MLP neurons of a small language model. Each row is named by its layer, matrix (up: input weights) and neuron, and shows model dimensions 0-191. Each number is 500 + 25 x the weight over its row's rms, rounded and kept within 0 to 999. Numbers have three digits each.
After each neuron's rows, "fires in" lists the words (lower case) most often at its 100 highest values on Wikipedia text that the model never trained on. A number after a token or word is its count.

L10.up140:526510513513511493453495475539473462453464437514541461518514529469497541529500521516495541457523486499533498496522520485520497514519475561494527449459508491485491494458518512524488472481525467523513501515490551479521506511490455485516505463514485564494503516504527501511542509510488523495478481463476490482527492537481444487515486491491519466537505532501477502503541522478512480506525468529511463453493484496535539465495534506540492531554482496504459488495488477509501471496487498515525528511499509522524462520472500510494511481523562452495490484479517504508516492505464507465
fires in: "with" 70, "without" 6, "through" 5, "within" 4

L7.up320:491487485531496524487514490531495506528490539462484467487465501485480469496468445445479519502520458447468483523477528497512519500479460475511542520499507478473528479560492497509527525494452492550497496464499490512506508484514489564509498477516500502532508493488535486472504544493493488520500482510496518499486506541553528528473507470509525506470526532524508524461477527463487509531488530564513489500491448482455521484495479527526530478500463516504436506527505513478512495503537518446507522488484494471499470469445513506527545511497520513519464484514528522494479492515502531523
fires in: "was" 25, "began" 15, "s" 12, "served" 12, "not" 5, "had" 4

L6.up745:494501439527497487482488506520527511522449502495525491518521469489476518506487471481469559483514493481514520534531519484508491557523514489467471461501515536501518493479528498562502495502535458480488554488488524491507495482517540490463488524483488534483487517454525486498432526485523544546532513484524483488520511552541459470488483500492506532507507521469478443485446499509504532462535445505537491532491492469514494488481503545494509494530480516468496493504515511459490502482492505507466512455556506511481506492513481490486476531507504491466508524491460513495499547489494511523
fires in: "to" 48, "can" 17, "total" 4

L10.up135:507516486491491542489544461467483476479471472457482457509511488517509507437507525488526479554511531501489528486515548532531489504459509515483478499477493501519432459575450508475522530522531535489506498511467492492465534527513474505495550444495482472505505484502458506475501495491507524509510471495473524524530497487488507507511521494499499517474463502514505528488475481499515490538478500484495490493517490515518489482499499472490494536515489492464495495500531507447532515534519474437496544489490496492479488460470528465481539537504583509493521503514507537485510497481525524477
fires in: "a" 54, "s" 14, "his" 5, "primary" 4

L6.up573:515512519515510525490470454473493466510486448458478511497466506532493486496532478482487524509501509505503495477536489499500526482490524561500512498497517488530502504498483482501505525535482510490491485547486495476507425480481476484517532552466475531500533490519483533492492507470532495493530476511475522476495573492485470499467500482550496494484494518534455531499477529474481514507456458479481458521539473547484473499502557531477494499480539464476500489505474526524482513549482514495490512504489519516515463485521513499500570535543510477535477548519486483515517460478468498495
fires in: "to" 28, "she" 7, "while" 7, "began" 6, "took" 5, "he" 5

L5.up254:488473497498535481500508508510522468453495501514472497502493528465548519460545531471537526499509492474502531464497506490544479538489490506467529526532487540479462505505532504459488482457517513528466468505503543495529474535529526473538541452520481482503510511465511468507487478502510535476482536509497494513507467476498459459483471492510509444502455531537503494568504505475521475453523508466447476474488491485501504549484508471525513493527450510486514517478520512499484486512512510490503507518494490503551507516499527498432515506511501472530503497514564522460496510502488510489
fires in: "national" 25, "state" 11, "home" 6, "father" 5, "or" 4

L10.up657:480479492566456540485550503476505469511467523489518478520456537510519525503517494512493515553481493485484491515484518468487497503493486459470532508490472529504484506473484476509512538471453514506475479491500477498502461495494476474481502552509496499505491481525442493476568540468488557486535469544521486564533465500507481492513508477474547512497505542510508534546483491478535549509512519559528494530503505503477521499484509519541518489490491487481517508500501525476465488505483486500473489492484536506522529484454457507486465529498481507480468503537499514493502467474458495471
fires in: "is" 14, "became" 14, "joined" 11, "become" 7, "started" 7, "was" 6

L7.up195:524537497546509503485497511514481496517535531482520503468546520511454508486519524515467505483469513489516457506468504524521510529439495495474480475466493457510472508498536468533508486532493543521504483487529513488511481474524507518480519495463488483521511485503503508551457486521498514484500499544523466533511505524529491526507538493493517497503545474482465522465534515491521483529499477487482509513503516507518531489505498503475515503466502538507508532489529508462467499538489491485477492429518499469574471508481518438444478498504528491422525542495501537458536490485496497528
fires in: "a" 39, "concert" 7, "divided" 5

L11.up523:514521517516510539456491473447468477485460479522506500498532476471532506529496468509491478483510513484564536484480490458491475457481535497463513529510575522512479514481501536511541459463528489471476505485486487500511473499467469492538497481526510498471540509512573469486520496478501492521497496446494489530483545524443475500498493527477477510477497499478553489518523508512461528507492484502510474486547491536505526517481486460525479495518484491501526500483521535541479514518503516531497440482547488533453507460484499508479529487519519489490487496533479498493520495503509496527
fires in: "of" 48, "by" 5, "large" 4

L6.up90:456494466511506513511507525479524476490463545490475492492483517499541524455524507558500502501495493513499484496495536490458480483467491546490523483521504490510538525497480511487464476503484456471493505518490467543502485466494470512495466493505495545479506482487508562508482430493510470515472516451466510500455519479526505487518504511469532529497540506513543504502497475528511495505488480490535506491525470485477537479470504508545451466494491521571486497437494515531526491540514482520496504514536533469481449494495492510509501519536473510492488467519532493532459568500490489511
fires in: "born" 23, "of" 10, "lieutenant" 8, "founded" 5, "gold" 4, "remain" 4

L6.up750:550495521488531510454499490479501512519508492506476507520511524542503471498521505504488480512511506501521475512502517536438502553540500498509512545480494472475476537507469491479543542473510460481503557491517478508530510478479457439496507493479492520527507502481494571510478492468471505504546543471481479539510494526519467453512504513483485467445469502482485464515480532534546503510478491517462481533500500520462474490497487547511508487519478472533505518515540523498436496444495502477483491493489497481500509521485481474523543483465505482502486534530498511508501490451533522504
fires in: "which" 20, "the" 17, "it" 13, "that" 9, "because" 5, "a" 5

L4.up594:512513467528502497493487494535518441473489520469443492534496470496494496475505482499492544503547524465507527498497466494486513519479485512491520463509523515438523471522499528501464519497474475523547526488483508452507509493531468456507559503511486475524490458494453474525545530501471488484540522512474512538509511479489460502516517519523476469529480515506475475485514504497478483524504513488516539491455528522458514489485522500482514498512521511475480494453478513543466553501540483479512563524514480499508481507511512540508508541488489526456493461514538503477472495516434517497
fires in: "their" 38, "its" 21

L9.up616:505494548504484534472468448502520510451483518502480533487465524495472508517505495518500507558501510506508502482500438484492506502511513509517498448469449491501518493528527470532446507469548499476508507518528514518495521546465460523529522497504464478498533514511459520479513525521476498514572489500513488514513520529489494495472559483485533459520497502459487508486495511502519543499498489501487457452508499532515464458455512474507474492539481509500482528482470508522496478474512528495504475515549521539513465486466509541461466493521503518512457496498535531506500462503535541502
fires in: "when" 14, "although" 10, "gave" 8, "saw" 7, "that" 7, "with" 5

L5.up514:493495516500545509522484498538515512480506524520515473554476489490516540451530521487457489488480476471498482514513496533523474522469496479504512502521496495513527446500519470512560507500503444488522488520543474534483518510461513504517508490553488495532473509517544546494484479487501470484499524466484502515515460527457502459477479487529475477552515504471498491508487507503477489493433452506496531561508513495493499490504511522515501494559477537496513496473491511536444510533488514470500504505548486492520473478482512461485493528532487471506474545506504536463549501458490515464
fires in: "following" 15, "they" 14, "several" 10, "average" 8, "any" 8, "initially" 5

L11.up275:464475484552509509500484515535491473483515530534511528533487505499491535525469505502512499502432464464482514493508519483466509514497491514522524522504499536510472504506486524474477460486513490512491491505504485501480466483424497509479518518514492521495490491551507511523506524499512518532468514475505522546491477505470520519487524501474500494461515501498504483501500480461485487530475474561525511523468466514488490460486503488503502527541488509482547484525536439556490501513522511445542522478512518467511451515460548502498539485492471478509519471538507499458439499561498545484
fires in: "an" 20, "born" 20, "played" 12, "produce" 4, "any" 4

L7.up731:465528493478494519512488514487536541511442489508505537516503496517482490483478487517528529463514502518500479488500505519518480526504472503434492480501515536466508506493470489471532512527456513501479493431455512469502451525527555488508516515454478532497521539478503521495505507524518465494496465542462524500526505510491475476509476510541458472502481567515470511526486501466478548532508500514530491506525488448456478530503504557513531519496460490538483501490467487523510503490479521484487495501504498469526471508520536488508512496516481476503494488504545513454494515554445493534
fires in: "for" 38, "of" 19, "not" 4

L9.up388:531503512524540513466503459493510519474510484480495492534529558489489533473513478497492533543493507513515482472479528527458523443503498494468515484472509559492469521525526527497492436538506489480522521505527492482538462496485524495532507478494520467488547479464506477514480470531522483514510509487481493493473470524438485518533491452502493543484530510512497493469514543512520525552518477499507493536559495487485496455529474502510471464493450480509495509494496531519503499507520498479500529488494454520508467520485523512494519479521502440541520490489515461476555467501495513480
fires in: "of" 31, "provide" 8, "to" 7, "few" 4

L4.up314:546512500517577544512536512497474459521524481529506518461439457482503493488460488462542494510505506517518494497457458469507526514497486499505520499490470540523522511534503477505489453470551505531480479528533495465480486487501481510530511466436474531491488499501515505517493495512482507516566528500495529504476484498524518497542482468485497493482455506487464537515539498518541559503469453516511493493482501511481480513512513448472519529538486476525509515498440495489487481482497468508507496492492544475479522542527519518493476494534466499487502492512484538503460514487493509518
fires in: "years" 26, "year" 19, "state" 9, "other" 7, "political" 5, "tamil" 4

L5.up681:475498465477484516518492488487466510476535486504503427514469529455522498499494520539457505491531464504527505518493529497524500498482492535473528512464512486472490493481557468489515490551489518517521505531476505493543556474467476489535475538494505484505509515472496503495540464505508547506495486511474522503504474524475501508501505540481509483480483513496457480512483519515487465512471537537546486453554472468513496521503474497536525499509526508514523478496525499534516551481506484496475527481476516514432490520487514476468492500513501562468476450524462492456487544480489536510
fires in: "the" 40, "ireland" 8, "online" 4

L10.up338:503506503469501487462503458500526530472496506500435504522487471455537535482560489451483491523495504453508531508517495490463542574478479485482479493499487504468507458517465509508515548499514467485476568494474502501542475502523475507509538504472484477520500462485501539484494485480516464514522497509448520472515510501507482477457508458500523501508510478521490538513471562488512518489541475512493484502520541497465494532476526524499477529532497500506464494522481513503481515517482503515480536528513512544499454498491501483508501513514552509486479451516526488521502529501516515439
fires in: "had" 50, "has" 18, "have" 17, "of" 4

L9.up354:483479505490520503450522534518518527485506466475498478541502480518518451511536505463482493530511475490493509501537533497509536492498490479446489498467505527436568494450514506503515507518440491477488523513471461460499488537474455502490508526532498525524512502506512500510508476480476527482566488491512490477525460538481522498487504470469500509453512518506502526510467516507525504501498467508481495475514502497447534541507496531489522521464513483527515521561487552514487457516548473509520510496482516483522491484526519487517540534532478520497515507502511453494436483474524499506
fires in: "not" 24, "also" 19, "never" 6, "was" 6, "began" 5, "often" 5

L6.up760:473506527502473471475466518499537460494465520535517522493443474498516485532534502484509523460492522508472486459541486487520490509484498539480524522509516506470508531498528481518479478503516507543487485528475522498476493493514523481555522518445531492463498500531474513493479508526491493506474475478525478488538534487448494524482525522486499459488547525499516468489507559478556485506524449505485503504524485495514496501519501514513492525529480478516472491493534467503439487498477577463496503460501486509484470512483506501455520492495528471511509493475500476544527420514508511531
fires in: "and" 84, "or" 5

L5.up495:468511479553471503492482516492495477511474516480472477510485510506488503519467487541515506503512511481474490529500518520498518501495574515515521478496496464464488501491534447535517481429540488536447530490510549454522512494465518492530521474528533502528531497485524471496473512500490467503517511502461460469523463513518479533502488463474548471517525546496485476516482502458479528543502499539506491500544505495532473495498485497500514484471431508479482503486504490500499528483478476491531529496597499483504464526509505500484515508526488483499552495489477500470469521504516519502
fires in: "or" 38, "original" 14, "and" 8, "railway" 4

L10.up27:500509527511510467476524460494483493431527466533453499502516491545518495498543504414494503506506494499488514488516521513538512509489535479490493521510505496510487556459521497515488534505491505452494529556496510503496509496473514495531478470472502491500517503538455494510495510495574534497499515489476501509524509493488473540510524514502502484473491493484508513467521514531453545499475502449497489504469526486509494461555548472517500494454458500542480488501546531532486443555469481521503491491466498500483469468505458489483509520513496481525458499520490481489466517512536488512
fires in: "to" 41, "built" 7, "double" 4

L11.up284:462521509457506497497514488476506484489526500535509492529510480525495470468505513500483483523504525494510529482470485468525485517528503512493520486540532498519463507471462513500517476479436473473516494535473476484479448516534500496507495455496498499540525511497517518482527560487479511491494442528462500504491484502478552476477479516489492466541516534499479500501489536523526488512533558495485529507504506519468567513511498527544522511510543471487497483565508488484472466481490501477496500488491517468506505530452491463515495490502557489478437492558509529502531505462460500464
fires in: "its" 26, "was" 18, "s" 16, "the" 12, "is" 10, "her" 7

L5.up267:485505518462488473459498549485461513487530486518511473481489519522515498474497510528472448500568500498534499506504449503452518481474493474527500476505500513513460494548530518525499485487465477517487499472528528521508485519457519473513470503526486524504490482484510476529515518547468544472533495474522525480535473499522546505522520489526485506518494472536453482510488537520488534495532496539492492472481530480504552484487491519500488546486531482510469492528512477526542463466535496480482527493523485474471432491488482504467505543508508457462507462453512532519479485527509499516
fires in: "the" 91, "and" 5

L10.up287:522528507514468494505519432497511504472527460470514552515486495494486521505499517490509544488479457485563511547488502464505515490454506508470479506501449483498479517513519489507493484472496556505508491495466497478474465512458459505480489491481478486509552508510484459474504445518501556492507498496507496508485482513457538518523511488478490522463538500546488489497473544506504512547519497516527506487464528500471520526473496544508479555503500504455484572457486502482502532488512488497503522469481518513490507510505552446504532505460500491516548483547493509516470489499477499499
fires in: "the" 35, "he" 10, "then" 8, "first" 6

L6.up74:462524528538494495475517494514512491510484486521499543465529496502518521524505483457495504479531521490473519533502444489538511534510469475507514449465519515492519518538508502538506487494482498492555471508492499511506523533522504497454490478488507494462471518493453485498518514502447507505551468472485533530510463526494493492545515467464470495464513456510479474550472487497551512522467476495513510521498549435500494492462503451498535524478506501500541483447511492534524473499544491513511490477491472533504510527467490503532493521477537482478475545481488517496513466542502535509
fires in: "year" 15, "years" 14, "him" 6, "time" 6, "place" 5, "tools" 5

L4.up253:490552515531483501509482527485522494528479477491515465516512534469483473490530473485535472487508488514510460499473488523496460544499514479493500480511458458486504486478458516554475522471525494482460494466535499509475446491480487462523495517510509514498459514471530512498466474525517502523541484494508525510485456553544524510508494499515464467490458488539528477479456482540521529471536507506485479493512501490494504542526495540467498479500511538506465465508462507541471511486535480493501504496497513537498519496475532525496481482507556502509534535511494491538547470465538438505
fires in: "it" 47, "there" 8, "its" 4

L4.up621:492454506515518460494503516503514468455490456473483505459517499531471531548486509472485512477538498503497527491485476508489452522538527497450480517492440489546526494505504534478515521490517488541486510489545511533527502446522502497532493522468494546505519520473482525511465442469504513531504480531506572471527524494476465504510503456487483514494480507494460537538456529502492524488484455513506457475518521513499483477493479514545520502506462490531466538518470514545455504476469512505494552524524512495489519481483508543490509498516513508498508490473516465486495523503512478504
fires in: "to" 33, "with" 13, "through" 5, "ireland" 4, "on" 4, "while" 4

L10.up413:520559457506522565465501427547437473513464478496483537519498534470501526513511509478520507504510458485440478446464549445528489473504535488499483518489558523479481502501516531481540472483513492499511508489525489491533487552493462512510455494471506478483499503499502506480491511476521482468484506489482486459486506514484516501507492505507510488470501502474495503515510492484476517517538526522529507529492461520480524455493544473502512496500476515500509520475477533531510463497501510494500483537487484542497488484532537502540522487502498528490472501560487530474537514497471537500
fires in: "of" 45, "subsequently" 7, "just" 4

L6.up638:499473557516496525516432523514474514509446502512480481528472524463517494448473491470462544471482485511497492507512480490545492485454458527574506512514457479496521509507499491517477498498461486504520513502508484493541482536501512489446480552499546482496512506526511517542481540498542503499481532443460520480537497507500516535482530487460530501508533532523522519526517520501522529483489543475498518474489500519492544488498534529509471456501471518461506473473474498528507470495494533514500518483490514485508466501495499515461529521549499498499449487489515497478501472476492523517
fires in: "and" 33, "steve" 10, "string" 6, "style" 5, "results" 4

L11.up286:495536504460463471537513517456515505533464505510491487496503510506508510476525482533505509517515447528503534517477416505525492515504538505466544522494507540471516492533471498536476463478551502507489511506522464497537478487523513547491554516492501525510526478491518518465513453536458516531552490490459506509450476510490516509515496476465499502500525502522501478493462535486536502503513517507476479509520495485472533494492490522479491511523484490554521529493479516503495507583474497486530487519505475464475441504490503480515510441453474494489515508478488492485526514500527488529
fires in: "for" 26, "with" 24, "of" 12, "the" 5, "at" 5

L5.up703:449486489497472510555486504494485482499516508455527498463533470514525474493497473568514521570516501510483517508511509530490495479483537503468486450494515504506510505500485539558502486502510489503510484485531515507507462531474484519549502481507508491504504505523494487491459448505490486494484468525518502500482523452534491488489530516434516541471482486478505471484503463493510487492493477495524494461525517497482499480495504484485482532524485507512519518437515517500501504582476505508529543512474505466480534478511534493459533488491524495443553469453527488497519522525447479503
fires in: "with" 30, "percent" 14, "different" 6

L9.up171:454498474493481495507481486472489522508526431450552486496483501507517493532484485494516522476501507514487494468487479533518546470462480499538471492482502512528469489558511481487519519476485488515537491495528462473501495528513482509509496473496439516495470500484514533453450518539481517529517462498510508485522510492510518507530493483513477492510535485521472563465482533502459495519454547514527478534497525472485481504509504493539514453512531486492517513481551463495525540467490550476520499491486483478500438556481501486497479522499523494490491484521541480487539536469481489486
fires in: "the" 38, "a" 9, "earned" 4, "mother" 4

L4.up299:481486511492537536473465477513488507491517482529524476514507474469537499490550502513480464486492489536498461498458462474531492523497545547479509503502505487475486483519496520519471522505459519487528505481487493489488524518557483529484520460471500533498454487497477508508439480480465473508536481501470537529528519515491497478485517541494476466469485520488508479509525487467516492508492497507451529507506493458472493521501567531523500523531487518475479461534530498499502476504522459474488462496514561529489456548500470524503560543513523490521512486527502495496534503556467512505
fires in: "had" 35, "two" 13, "retirement" 4, "received" 4, "first" 4

L5.up34:460472517510539449529512494492514529456498493501514502510492519450471508488544488494509495522510516492498527520476517514550481485490488477548527483499497558513503485459537505457537537488505510535479500494472518523515542519501526478481545444503472470500521484477525469496470505482504474490535471475469490546463483499517507497514537537473472516527503512506472449503504497494526521488454484554526554515476526520498462499522505482496468479501507460482523528473519519537470503515480491506500506468504479458474475487457479522473489496529556497510497491540496531521524456487522544482
fires in: "they" 15, "any" 13, "several" 10, "returned" 7, "average" 6, "age" 5

L10.up6:488529504512511459517507541462486501508494521505515506504488460471477524514474486436506515527495504485474514488496544487464466486510492482520527528509477464508487505493497560467486493503512472432516498520510464511437518477506510458489520539507498511505501469479493507485506506483486515527529507500481518470482502496512428515517483528492493518501516468513488520511467540477491479400505523514476473483512472479517510489524534503510457553527507487555481501522501506509549538525499497464488470491524503474513509507509503500449491475523486484517570495551533514457524500523512525497
fires in: "an" 69, "any" 11, "another" 6

L6.up254:468499515546462512499495510461525497532477521492508502501535471499498530497512500500546536549520486505478482550474540494495485542480525475491468510482479505505522514500499478564529529477522529501487489421514481497542510473462483531474513484502500492515512510479521516504519523488468514497489506461476498565488532498485511458489462448501509477496469547507510471507502526515500515496522467513500522558449503514500462531475505522520481450540474503478457499488517482461523502533482515475465480541482549469492519506468536532465501478474510514486485482505490539483477521494507493462
fires in: "it" 36, "which" 20, "that" 8, "title" 8, "its" 4

L10.up766:461539487510495472494476461454498497496471511529473510491495465494476561485493507482528548530469462473522489496479495511464497467494533499505463485521522524451497490475521474557487440449509500501471541518512471461537485492463475459494511506507513505491491456494542500513497490497504517524490495515494476503476453481497563521496499467526540515474515502461559510483523532516511520494481519520476534487502446506524493509505516516530492535512483496553466464492543490480539507536482466501458520497514494525543479465498508483524521519495515485542497494488516513525493500490515544528
fires in: "or" 26, "original" 19, "organization" 6, "organized" 4

L4.up462:494538464496516536526471488493461536478516537509479505480522498525470473503529520474478521444493471444466479551502515509507544483438542519482459509510512491476521529496450510517484499492507498489521481526543517474513496499513497511553498470546471520506528491527478473491445471478475483510542506487549505510521510497459530513503517511524490466518505494478504534495520504491528482477473524481518489505492481500520543505475515521575506473525485488491492539489474494526498444474509493521464521447525501517547472489458535503493464487502473501529495499532469498499524499522521512467
fires in: "at" 32, "on" 8, "due" 8, "died" 6, "said" 6, "sold" 5

L4.up57:485438574520517509502484545490487512485468509508482494475485523514456493497497469525515502507510492488537534496529494520490510482516519446513522514498515497506468505550475436517476497480496526503452486471532503485531488486487543496529510528522493543513538486519550548494549492515513506467483452492548532478494515492527484465494469477491519508509490511476540462497461501482476486514464474499485484481498547483495483470517476475471529531531499481513483492520464465438468486493491527503520560510514469532526506497476520482508468537478494515529514472472490521505496521528457495514
fires in: "with" 17, "has" 14, "building" 10, "in" 8, "during" 5, "have" 5

L10.up614:509516473550507499527520498494492511474498504491501484557520516509533449522531431511508515495532479495499519509526531497510498521507487523471474479532482520507457490533486510487495509524450511503495558537497474446532494530509503474460471522499464550511541439502478468450451513516500501508517449494500510527505492536487507529483469510491458443494503481490507489526508502549509503492497531500502498458493493497495531476481531566492504517505490463441514492513488503468481517513511516482460494536479519530478467489472502480480487560506522506483483481525515496503507549502478502545
fires in: "he" 40, "then" 6, "short" 5, "also" 5, "having" 4, "described" 4

L11.up179:472508525488497523449522488497489445509491509560468488528501559494501461495528512474507531516508532522515515478513505523491515464472521501482494467509458532536505458513481517491482534495457468483462501503500445465517484505518508481513533507506535519499505523537441526486501481481497554510519472494512481497539545516505484513518562498476479492564486507486506502498536528540492462495471488491496513503482502453522502491507531471471525495479483525486482505520488527501546425498525478493500504473519522452529466508496499516479497453472480482480481490521507533524527539470505522470
fires in: "a" 64

L9.up325:484496503481524525466449483494511545485461492558485485504499493527465501498515492469528536506540483482490474498516519481506481472495529478497474509516480513525506548478500476507495529462539522509499455533536530473532494499483489464522480453482506532472528532505502480503526428534504509513523483510482496459506541508476481479491490535527506516477486498504521516496521515531532502506530508504496505512534491494477544503511517493537476469550512491501492499461446542468455502541479443476485506451559491459478513463526538522546501505520501522510525462494526503486533485530474487508
fires in: "at" 32, "over" 21, "for" 13, "on" 9, "former" 4

L9.up406:521525480457482520494464488480453532532483490536535462503488558453528505489499486480502496498525481504487470533514494489493545469495499516506524529483537492508475497463551472492496486489552461488475497533488486512516524457475531498494476475520509531488524553505482473536462447537480494518516473495487496489526465475508508494526505490518500511513483479516507514501557517504509491448477466504523478497515459470502500484487502496526460469454533464526525508448520491521488530539533475509475488487469474534487501541482511493468502518531505473564505522541489529487502507548506501536
fires in: "early" 17, "right" 11, "small" 8, "rail" 5, "earth" 5, "railway" 5

L10.up78:499486515486538500494518488483469523499475487550466492494519504489486506504497485486499475508484485481523486526464519497512462536500479512502497466488543494521483497521499493467522534463473443506454529496415486506529452455533522426468490471455516507448485486503518522459538506461514482504505465512501520534538540498479468467485504489507506512496517494515494499507513567547520504530514507478479499507493529474495513477555512540545476495523464487537535511546522528534508482512463474507473521492478507497515444504494528479496541533482483506505473501510479515500494520478494516497
fires in: "his" 78, "s" 7, "of" 6

L9.up539:489486516480532496454487534506484493487521477507523480478531474520513519511507504496513475484536502479564482512551489499473495462500489521461479521481519488511453519507494483523480468457478525491509515509550515534525508508517543479515502497491539505503487499505485449542491534528475501496528483488518463524552513529513446493500506500511484485520496495466498510491492539487455488491518486515522498492493547463472568522495484486517499480486527516502475495509515474494522523443475513535501519480477507430509468556459490478470514506506519467491495455461447524490537568470512482498
fires in: "the" 88

L5.up217:460524560503504513507524484513462516482458516514508515492514602496494478544478517519490540539494513482495484521457497479489534476503473495442469510495489510488501553475486526488514521456506455513504484468555488500487485482500477499525490485468522482464513478486508483531508496493533498502512495535503526503483515556483521467511473511511498474501477464522489488509470477488514473453459492559514512533508499500527526473519476506521493524495508512494466459517473530520505498510513474477472523496465555531518511474432507469478535537465482521483524490490512483519511489499540469490
fires in: "well" 20, "after" 9, "on" 8, "about" 8, "records" 7, "limited" 6

L10.up502:462502467562486515467492493489495489500567450502499464488494534509525512527528496539527539496484520463536480552502516487494459483486462517473518472496455528514460485539508493473509515480485495494489509510522480459522522527502507490495529461480529496492463524535484511513488475481493484504473475513464510507515445539492498505507558523456556458487498491451482503485471507523518462486499483518541531499480476501528535516509494536510476493493520493472513521520490448487541458513517499501538480503533497497534460519513532492459505509514517491478483510485499525502502523507471538565
fires in: "a" 59

L5.up316:494468497465512488461478490477504487507505469487531480498517515470466546509500485507485544541509500514527508553496478499513506535542516519535487531510496542516487514520479490504476479494510503500518506496486507500478476495508508504508542542530461490526563541472493488473483469516550486518545477443496464482510517476512493480509468503524495466498512503448494545537490431478493514490500486507478489484514522565493486489464519487502485500533489493508461486493543521561514513499489522523519447525512520492476481522474504502474433484519499497504450474461529544504472457490463490480
fires in: "with" 72, "gave" 13, "number" 5

L5.up727:458532457503507525508525522498516474506467517536507533509491487487487505505487478517448531486522503498493495464530524496481512538489507519483496540474497445446515502481506441489463518540468495534504490465502569492520460501514491519544524481503506487471523549482506529520542520449462491479510498492470519496460558527501486496516520523531483478478482529515522491448472517525523445520536545490523483488487516444502479445493528490515495501512463523488512496468476497505524494510478500485513514511493494531510522479504500500524511474496484522485556485537505489450470486495509547486
fires in: "general" 23, "of" 14, "young" 8, "impact" 5, "yet" 4

L9.up96:452515511524469513485496487491529513490509525516488486542528531486533484473543499512472477487502501518476499484558500516521476532442510503474509532487595445448530526551496524499490506529503512500484506520453524496514517491496506508485502503521506507518478509458502535473474496493531497512532525521443489487460467487507544505499517480499475468500474479528468531524475504524522530511500466466466538477510491461510481480471540544511460479502469480498458518499546481487465502530503527463500468467510514537485456527521486529490521529473512523476506485512482474487519525494488517491
fires in: "and" 32, "had" 26, "s" 11

L9.up635:459499500541505465505502489450506492493524494508516491524525511457496505525497529506472532521507476493501508492542519508506490494486523500493465511497475474497473505506531497531515526471484440502516509501494553473485448521523492494463493497464444510513458515512487483455494524519480559519515473519490506447502530470502475508540500493500530470523515543498487527457511518492507488496492493514538518507485484532542536448464531530475466513535510474459526488514521563482476505535478511477485480525507530494530475489532466532481483538520474454529428496535477485501517464509503522499
fires in: "to" 34, "all" 13, "and" 9, "of" 4

L10.up520:504516497497439505481498506482528510525521569503435500477527490496461526519479483507499517517492467470494483480502419513465506461460508512493522447493533486495503529518515485543456536515485525543557453458537508530508510515486517502499511496475562521512520496525498498548534455495502505455532496535469510524500527516544498500530492505508518498481518532496544494490481506515508536463527483486518487529497458473491497447501513477505477492503459478479476472515535500477498491510514459486523491481504503527512496494519488503472505554515464496528499524494485463498512508505466526527
fires in: "for" 37, "announced" 9, "massachusetts" 5, "former" 5

L10.up232:504506468508495461497531485502433481500470466535510458521458479461531487473514523490487501540504492492465519464491451463508512469471493550499492499521494489519522497528498517479522443531481502504498496530471509506484454452539465553519456503503461494486555502479467516464523559511448498507502486508510463474455493493518471461505529487495535508499521472497486494512513553493507509494507504501534504527501495567499527509532501485498474526508523490519500513529504517504538521483465516467504524497461534485502461540506514508501552486526454515473470488501518522510497525502530522506
fires in: "in" 35, "a" 11, "was" 6, "its" 6, "influenced" 4

L9.up449:439519484527499473521473512458468488530489498517516500507469494456543496526489538465487537522483495475505534460501495527472476505496486543571513531512492488468457468505480464499473480487498532454458482506460495485482503506499524497483470505496500450457532509460481490534483524503454545508499482499507538474451553503532487515483536469491550515489522497511526485516495516497496519496488515542557464504522509506543496512511517514525465533506489535494519477490498492504525508490502458490515524488494515473482508554496481547453497487477521481509492496519522536484545491486491532537
fires in: "an" 36, "massachusetts" 12, "it" 7, "or" 6

L10.up362:499498512507541535503470521480481505495499516525483492552547493522528535515497544513522476487481528504502528493499535447521487545482506514491504468491469472430506492481471479487468533476475481523515525524493463493476510519497489492501533479499492488560494512511483533518460493496476485526526478521549496506485501500521555476483510523441511500491534503509467516517487507464526493535523479463493480523516488487473500504508491496462543484466494522486503491518506452431507482523509522561495501513516494515568484474491520481465495429507526487461478538514492523480531471488515470502
fires in: "a" 69, "awarded" 5

L7.up537:488558503491501500491471481483519444533513508552518471535461518544489452447529514494483523506487510492512522481487533521509523470462492462509517466511528535455473546491518526518508479503491470512505519502463473506502459504475496532492543483496474508524505491515496491497520502477532474470479509489511530490519500531491502480563516504482448426501489529498530524528491493497508480538500487523479521527525486498478508457482528521514503491517485503478512485532466553535463483514480501487516508506558484498467443478543502469473468489505476452506495467499526513453513496528515478513
fires in: "of" 42, "poor" 8, "fuel" 6